python train.py --norm_eps=1e-05 --bias="none" --init="normal" --init_std_up=0.0418 --lr_head=0.00657 --schedule="wsd" --steps=6884
MLP neurons of a small language model. Each row is named by its layer, matrix (gate and up: input weights; down: output weights) and neuron, and shows model dimensions 96-223. Each number is 128 + 24 x the weight over its row's rms, rounded and kept within 0 to 255. Numbers have three digits each. A neuron's up and down rows have the sign that makes its largest values positive.
Before each neuron's rows, "fires on" lists the tokens most often at its 100 highest values on Wikipedia text that the model never trained on. A number after a token or word is its count.

fires on: "\n" 14, ": " 13, "; " 12, "dis" 10, ", " 7, "d" 5
L7.gate5:106149144139133129100160128137102117152116117103112153177169099102125159124127100162109153195136110129136166132150111178106180112108087121129137137155123107133133117117117082147079112130114110143110116137128133096132111172159122165121116074154109151116114141115113145179110128076116122166119186098123135160131112145156113095106159080159161127143123120142150117121140142133101165134129
L7.up5:124115120126078155128139090149175161118155137141126115131142143166138130121171125172143096115172099108113179142085135098101129172109124099118135113109178117123116121139146096180140128107126142159109120161155126096120158145147135118154133145111096166109142130060121159156073188149190092108093108142130104123147122118129119138093164071159148108134170124117095136130097077130123133133116
L7.down5:144093126069107167128123116136190114103155126128090087099116134147163112138129166078127135132143171135135134106130115135081178099132133099098149108125156124103147143121148122078112140139178123135151104120123108137114104134125174093144101136134109096083149096139129115105133109144150156094105100124123114126139154156134175151143090152126152161151148165096105106124157141132140125147111

fires on: "or " 48, "to " 17, "and " 12, "way " 5, "have " 5
L2.gate109:133135110121120146129211147141110134133129160106095134153125088129135092118153152141131102138096077124162151127108108133140099092125151138114172119151148132153148101116128140129063121135095128159170128146143144138135085123115153119100129138156138126138084176128153132151084132116114155116078128156156084137151108129072124108162116079079131146104111138123126112127079091170128114168141
L2.up109:134118155094124108101121165129098194150143142140179098073111179103144117168113089123124140112163102104138133122136134060121189165061141112119144104101128127134117148178100102132133142124135098170135082124117098143094142122127150148148143103125135138130145127138139135121159141166103143156148129125114124102135123097144197127088113142131114142119127123131149111119162168106135131130130
L2.down109:134148148156101124138145133149099153150143109146136121136113137113129147133158141124157153144160071114111149109098159168120097153139087083097126133112141162187097114127109115145158086091122131104174094106093119084088148163137150139101103105131112116129128129146120085096153118133153098136086093106134101121153140107116126142103116136133108094170109111148120163127140158125163119103121

fires on: "of " 13, ": " 12, "', " 12, "critic" 7, "- " 6, "sent" 5
L3.gate242:140123137107116096152149117138114107144144115138152156158095085121088147166083116158142168148125131156083124131140129100102143067121163141119117203105124162149101122133102154105112106174108081133127144151144118132074168137160140151132156128176089145109101136162105142130122115122145108113148107114169148137146152165143140137112156153111107134126102129130147109156158112169096158143117
L3.up242:091159136098123118155128096122153123162143134156191108146108113143165110129102129131125157163130076116101133124092160116116128145166119126156112116165118093151130178132116127135115100187103127142098115065157098139135158158135113140136083129138175118089155110114132128132129133134115141140122136125148154128121115132111125101151175129120104097098125133142134149144131102156132135086166
L3.down242:103182122133147100148133183148119123113101117139136137082156097144162139114130131154165128118111111116114097118119141137113114119110069135127070088131117120106131122151093104145114108177110113114097175119154120137161136189127099127134135123146131127141050105102148107140143141148079157179109144113127117118121141130134126138184156162130118122152136135149129158157156112137125128130150

fires on: "–" 25, "." 23, "6" 9, "| " 6, ") " 6, "; " 5
L9.gate207:139132099168113096107122155156110112153126097119142125169139110143122135153105090101112124146120117102141112160141149107148139100116173145142106174143143138163110109133130109143156096105161101082072145135150186141126077114111145124133127108146130102151146124158159124178138101103127114129106103122162139097117090147147148089103128107142114118110121133124150160137157105154112137090164
L9.up207:118142124110145136143107093122145155136121206145131045150102129101106137096140134148090124141135095130076130146091105162127108126111107123123155152085142116116107135123102140096121149112188141106153129123123146129108166154096145158121162107120114089108094127120098154097145153112147105146131147159113132107110164129150179132174113167119140099170152099157105104111094119137110100129181
L9.down207:116143161094123100159140137120192103103137108118163116099108101121146157084206128168129104123134177129132140145137104100124148154125114146101109094160110121118098140114104156114146114102133164145137146118133120097157125149107103112108125151144167143075154128139108114105081118133158164124086134094128128136138151077125108135098128145106133080159142154149157111133131135099161100127106

fires on: "or " 18, "di" 16, "f " 12, "work" 6, " " 6, "eign " 6
L2.gate177:163105119150100141152115098176097101123090158141144133113125091117181112093151090108074122113135122080120128160125130128138134146157141067140138113156084126125137150113160101114082150189104141158183123139148097122141099141120128127086140100163135161109157170138105151134147146119133117154101134152131146134095158165093132094134137101144123079110130142140120144120105105134142105153119
L2.up177:140091084125098149113158108118112159128103132108149126104136109146153157113112089128131097122147145108175103139114087163156166155132141129154117106142108135107158151124161115121099126135108192166168146109130106128154099171083134126150133120158143123128171161163117108142114129134121133120121135153162138140132135178114104111125127153140143130082134131126157127101092099173107121162127
L2.down177:164160144150134147144122119132137108134125134122115150130137120117154106198132149129112087155113112140149149129151142124115105104139129107107130131140146170136149105109112124143123109121171115108158182143150099103134144092115129194128118100150141117113126075121139178146144130138145070101139093136106103128100140128185091135121155131170094102141133139112099119107145120115161120152130

fires on: ") " 18, "|" 17, "| " 14, "ady " 9, "since " 5, "Parliament " 4
L4.gate101:124090107116144151145133125127129168164109140133136099122156126088146177138117111134122179129079174141132112150158127126140156109098178153147163123111126111102152130126120131125156096116178179120137123154139130154129136121128116117161121119130118141136129129137087111172135116117095082105121184097164101117123112130120133128122083115135141088113142113156131111124132132131099096127120
L4.up101:101099131109150121134149100145150135125149177145133107109119122112125153125178129079149091144090121111138071162128100157118106144117113111173101116133088138139141156130130115151123120160163161084143129143133105121146095082101095178118114099117125161113127122123157149132118104103149097140128104126132114122129125101145146149151142151116144094134169092149137130147177096119097151109151
L4.down101:136144156129112090114177143090120094136141120113141098159136151132129107154132134161130113123150156137153161075110163083145113123136096135132096134098146125142126143112162142112136181124077180132150105168135112131200120147081108132120101150148143096160196118144132101109125136173139100142165138123131100142124147117083110149120151148150166163094145120121124134116161151127122131116128

fires on: ": " 34, "', " 34, "): " 13, ", " 10
L7.gate53:133148134134111146150149110152107173132101116208135112128171129113119155140132143150145084154141149145099124095184131119123085134093152157157138130119169114144138113090127128119102099121154104171170111145131111138130150101107134161122113109160124104113119138183159168123179109123136156137099094101120149172140135138142163101084141125110138140161152103124120140148121111116130190109158
L7.up53:151087098148141167139101158125145138138092107144149125107110084116101120133127117168174123122125136119174107119136173087107143131139121084135128126161152143134165173116143121135116085162103126116137099117154140129156162150107080139099097073155098158179119115121115136108123146200136143116130142117132137126067126160147142098154151158119111135130143159106099136126130116121143165104084
L7.down53:120140110145158132099110161153127106076167090144101126094127099181160091073164124123129121171114098162130106119132127116153116161136084109109137149109121100161147116122147135124122145088121138138130149119137156135120151183134110119122136180144113079111108068147081122181136151131126139119156148115157119168158145136106135078098113130071110138170113119114129102164113177136134139162110

fires on: "or " 29, "it " 23, "." 4, "d " 4
L3.gate636:108130127085142109114121149142103158146163115064111117158146141115097151150144122133148105106149088129130105138118147122145166185117111139106167158118166106140097111158120141080111139140089111156166107115090105133100128142127133133078143100160174142116123129121154130122108169171147159179122137161129146147121158133128126127134184140137147117119167142189158140127121145150141082165134
L3.up636:146124103108137142113150123103102147117121086143162133098155130117158065107118151133119079089145133099122103151114128110112129132153156135124143136144174103100108155072170173127160128143157091151171108150119156091137139101119165127079106136145110106130139088090122198148134145118143140117113134101105141168157102075140123147103143092189139157124138135154168119179127156150169085145136
L3.down636:140145143137104153093148158127174141125139132205115159107104115178152127115150112100093129145093144099135145121101109150101121119057142141118112126100105159156163136104105100133112110118129109108121135157157128140139160152106149167140137140121121110137140076161119119121143141128117136110109088143142097141144124148093129140139107133122107162120115110074107123121141111107111148101096

fires on: "at " 47, "| " 11, "and " 10, "(" 10, "lear" 5
L6.gate434:135145113117141169118148155160100135107104134124117110118156116147120134109148094164084117132141141119127105120091093203148143153099105072173138140146109164116109141106149160112104099137107129134109088120063134113151117144160136097103093130128115097175113167104140137117118088128094114108103106147120151104141165106088095110097114138159118127129105106112085113165157153146140112116118
L6.up434:143138112111123162143124135147161125121182163160086133134138122158133134121127146125150157111115147159150108130124114143133150117081128080158148119124177080129125180120079135147135123197177087145100105106174139156112113169136148159166119148118123101133129064132105136151115067138130130114137098141099137083135113153102112144129125115135130140162104113166119135140128122126151125141136
L6.down434:145137134141117163169179122164112107157107106111104141123118144131126123129125082127119149174136129152161131123114091080111127076093172133133158180136125134130132077108171165115181138131081130135148123170119129112132139091127095105087125090084104104152131123107137170154143125128134143140119169058130115119081158125138124116172133148104092096100129145120113127116109115143130134100069

fires on: "for " 15, "in " 9, "el" 8, "of " 8, "H" 8, "c" 4
L9.gate182:113139127119124145111117144124093141115154124155100121133088132136152155109123104126152166155138096111158147120148130151112155103118152164150094137145160167159150102104158157142136168129110122165163149104144133157136128154141139132145100137143111072154109138121145135136138145120167151148118117142133135111133105126128131128163094151150096138143105148122171091133123132163092141125133
L9.up182:118118157138114111133091129107117101114142094122136125094159145118147128127109123131135159153144138065136103101093117126178152148166107098129112154113159137146121154120142185119140163132132145131129133094123107095142146133095145065149186083113115153165104149090112104146116147191169106127139171090143179131108114151096190074149077135102120132108091121084098119103148142095154135154156
L9.down182:123116127152121109120138139102146150111122142103106151091110148129105180146125087109123129156186140110148126130123124130137129121099089125126118133138125093141107162101106117109095154139149093121134161136140097119132089107141129080123137117052114152134115134098148104097119140158164154123118136081136127142111151123128123142098121146147168122115149107059092102137140125145144128114127

fires on: "and " 19, "by " 12, "or " 9, "ship " 7, "as " 6
L3.gate146:132185128089149124126121135154116132141088093127126086111158155164121148140126084150167093129140130105153118144143117120126105146098116169177134177146123104118124116124142129138134144113162128135097107132146128118153137158146096140108128131112092152141187110155129147175132155112145117122094068129161107105113153071141101146141153140150138097135149116135120157153147139167119123120101
L3.up146:171139106102148134085132122113165112103113136107153138158128124133146107160122108116118119104121117153154119105107135169123108137136154109097085139149132125136095139131143135120154111134112099138158155181131117117113091128098143132134161192100087115116140112099126174124084122110149086102167161163112115109100133115163148100147146160126125093099095105110147095125125144120148097150123
L3.down146:109144114159109100139117190123132149141123141163137137120103156133143119113144119150139146102140155103142146107154117116157119156109088124101083120098069176127148105110112155091138140173138156141118169103137126119100141090129149110165136116108147150116073146134135136096150105100161134135102122095070115144128134133099147130160087141136089082107143104093097123152118148142085087113125

fires on: "an " 23, "a " 17, "most " 13, "not " 5, "only " 4, "-" 4
L9.gate166:124125130134166131130088062154113144130125146122113111103117108129109156131119130151116138121152103142149140138047144126110125093150161098104110121116138175132126121154125109134152111136121148148143130153161119108089131140141115118126144167163143169090152086132153141147193073131089126099101104118134150133159145082101132137163124081117103107131156102142121119150098136145094119119126
L9.up166:099134104131133154138126179157130106114154121090127096181102123150141138123097143156119084127109107137118166104101092151112111110151130117101117102110136197133143085129120135142121170116148120135123122116179124150131130120157100102142122125156150113136137157121161122131171144139094109163188137140097137145152104125114105122155144124141114087124160140098156131131123104136156054102094
L9.down166:119120134134120128091113112100075182107109146109141108134113107153095126141130110106174140134107096135126137135129118139094139087132097129072124099095131122089148109156118043120150162134143130119125143125129162098147136108119088078133133146147140137146156128124150103133143130099099120145143113093153134146116164119102108132103143156121157084121115145081095154070124135124107117121113

fires on: "\n" 48, "\n\n" 19, ". " 11, "; " 5
L9.gate118:131119100166104140105098129112115127152097151127104101159112115136102123152132116127138096165152102116123108141135132161084142107117148157170145147048143102120144086107071101131156101147121111115094131167124152087172117098117106128121099101141112134147129137122161113127155136153124135129121139132090107133112121083158130130137180131137146073104139115163140116122135114139135152124145
L9.up118:133138132143118127106158131142106111123123148142151152123107141082138083135081138144089100128120131108162147107111131088100140140106169124135151096103118156148113152119175106084124194123139127145111116125154165091063101098141127113121132098165070133167114125092145147138154135148135086104120133155143119124145080142132124109076156105167158159130148136121159127140092132105131105147088
L9.down118:133167138141125121108111113123143111101133176135141113140155147133116135129135157154151148132128134105128141112147119166173111128169149161114074139153139167147168109155142110100103132160107108105136114115131112144166146101127105109115142167132171135127154118128093141124096131115112136131131147120116106100150114117108095102142147089149134130138170133102104133128146158114145105150125

fires on: "and " 50, "e" 23, "or " 12
L3.gate359:158147070110095130137149107129122134141116107089070136144170115126178087133148100128104113098152126110107097116137174194152124119105130142130141139146142139135106114106157145114148148138129143156132093106086115145104118190120120114120161117141106135154113103142134132158154146131154145146086132173116089097168139104065105109105162119122134120099142109134126113130121159174182123131111
L3.up359:136140108116156110122139088111118174143097132119151135096146112104153117103090092094094135111138146157127158123089142086124144154121120111111150113140127077118116133096092108079130119161129113143139105097139142138130103129112095131130133124108136123164149107118125142108125096159140132080146162121120150088124138136143128093134138146113137153113145144137138139121128142157135097113146
L3.down359:146104175124140181155138131164072104140180124151131150165120158135143126143149145162139102127145106109124132124165110117104100108137126069137139159146157125097137140110104182089125124124075127075126140148120113098158170140108124088123142119151127132121071121103146111106137142155156106124130105123088072159174094146103099142139118137110102155135107133102124129134116155126141091162123

fires on: "; " 37, ", " 26, "); " 10, ". " 9
L7.gate269:156172113151114086109142113111110115106111154134118158157149133092166098111119074146125137128117154134124145135155101121097125105110141124140164180123107139091092139169129055146097175124123137109125108093101137144142168099152146134107121144114113120155098078145153157123127115132145106127098194148127103134129115144123124147154105107100162123105133154147141114176126102136127131143125
L7.up269:131099148130111128126123144125113152116100136159143148092166170114151126113103124115168161118118093112082135150120101163137110129115133134150167151131173127063122170105163096118113153103142141178148169107120158103131158144116165099124118155103103131117146112133131119132148127120109110120150136169148110132153108113194096089103163115145159160110164078131139129106106143134147129141109
L7.down269:145136111124112172096137117107113100135106106126130149148118103128148141118122155144106060142153150107138123112120149106096159125087147114127141099125140095171155143098147080103136140103150082138105117139110156117137120128129111159112118120128115148124152123101117136129079099148087123112136127131140101118215149155183079146116116136134155156181073105146148116152126142136100148114122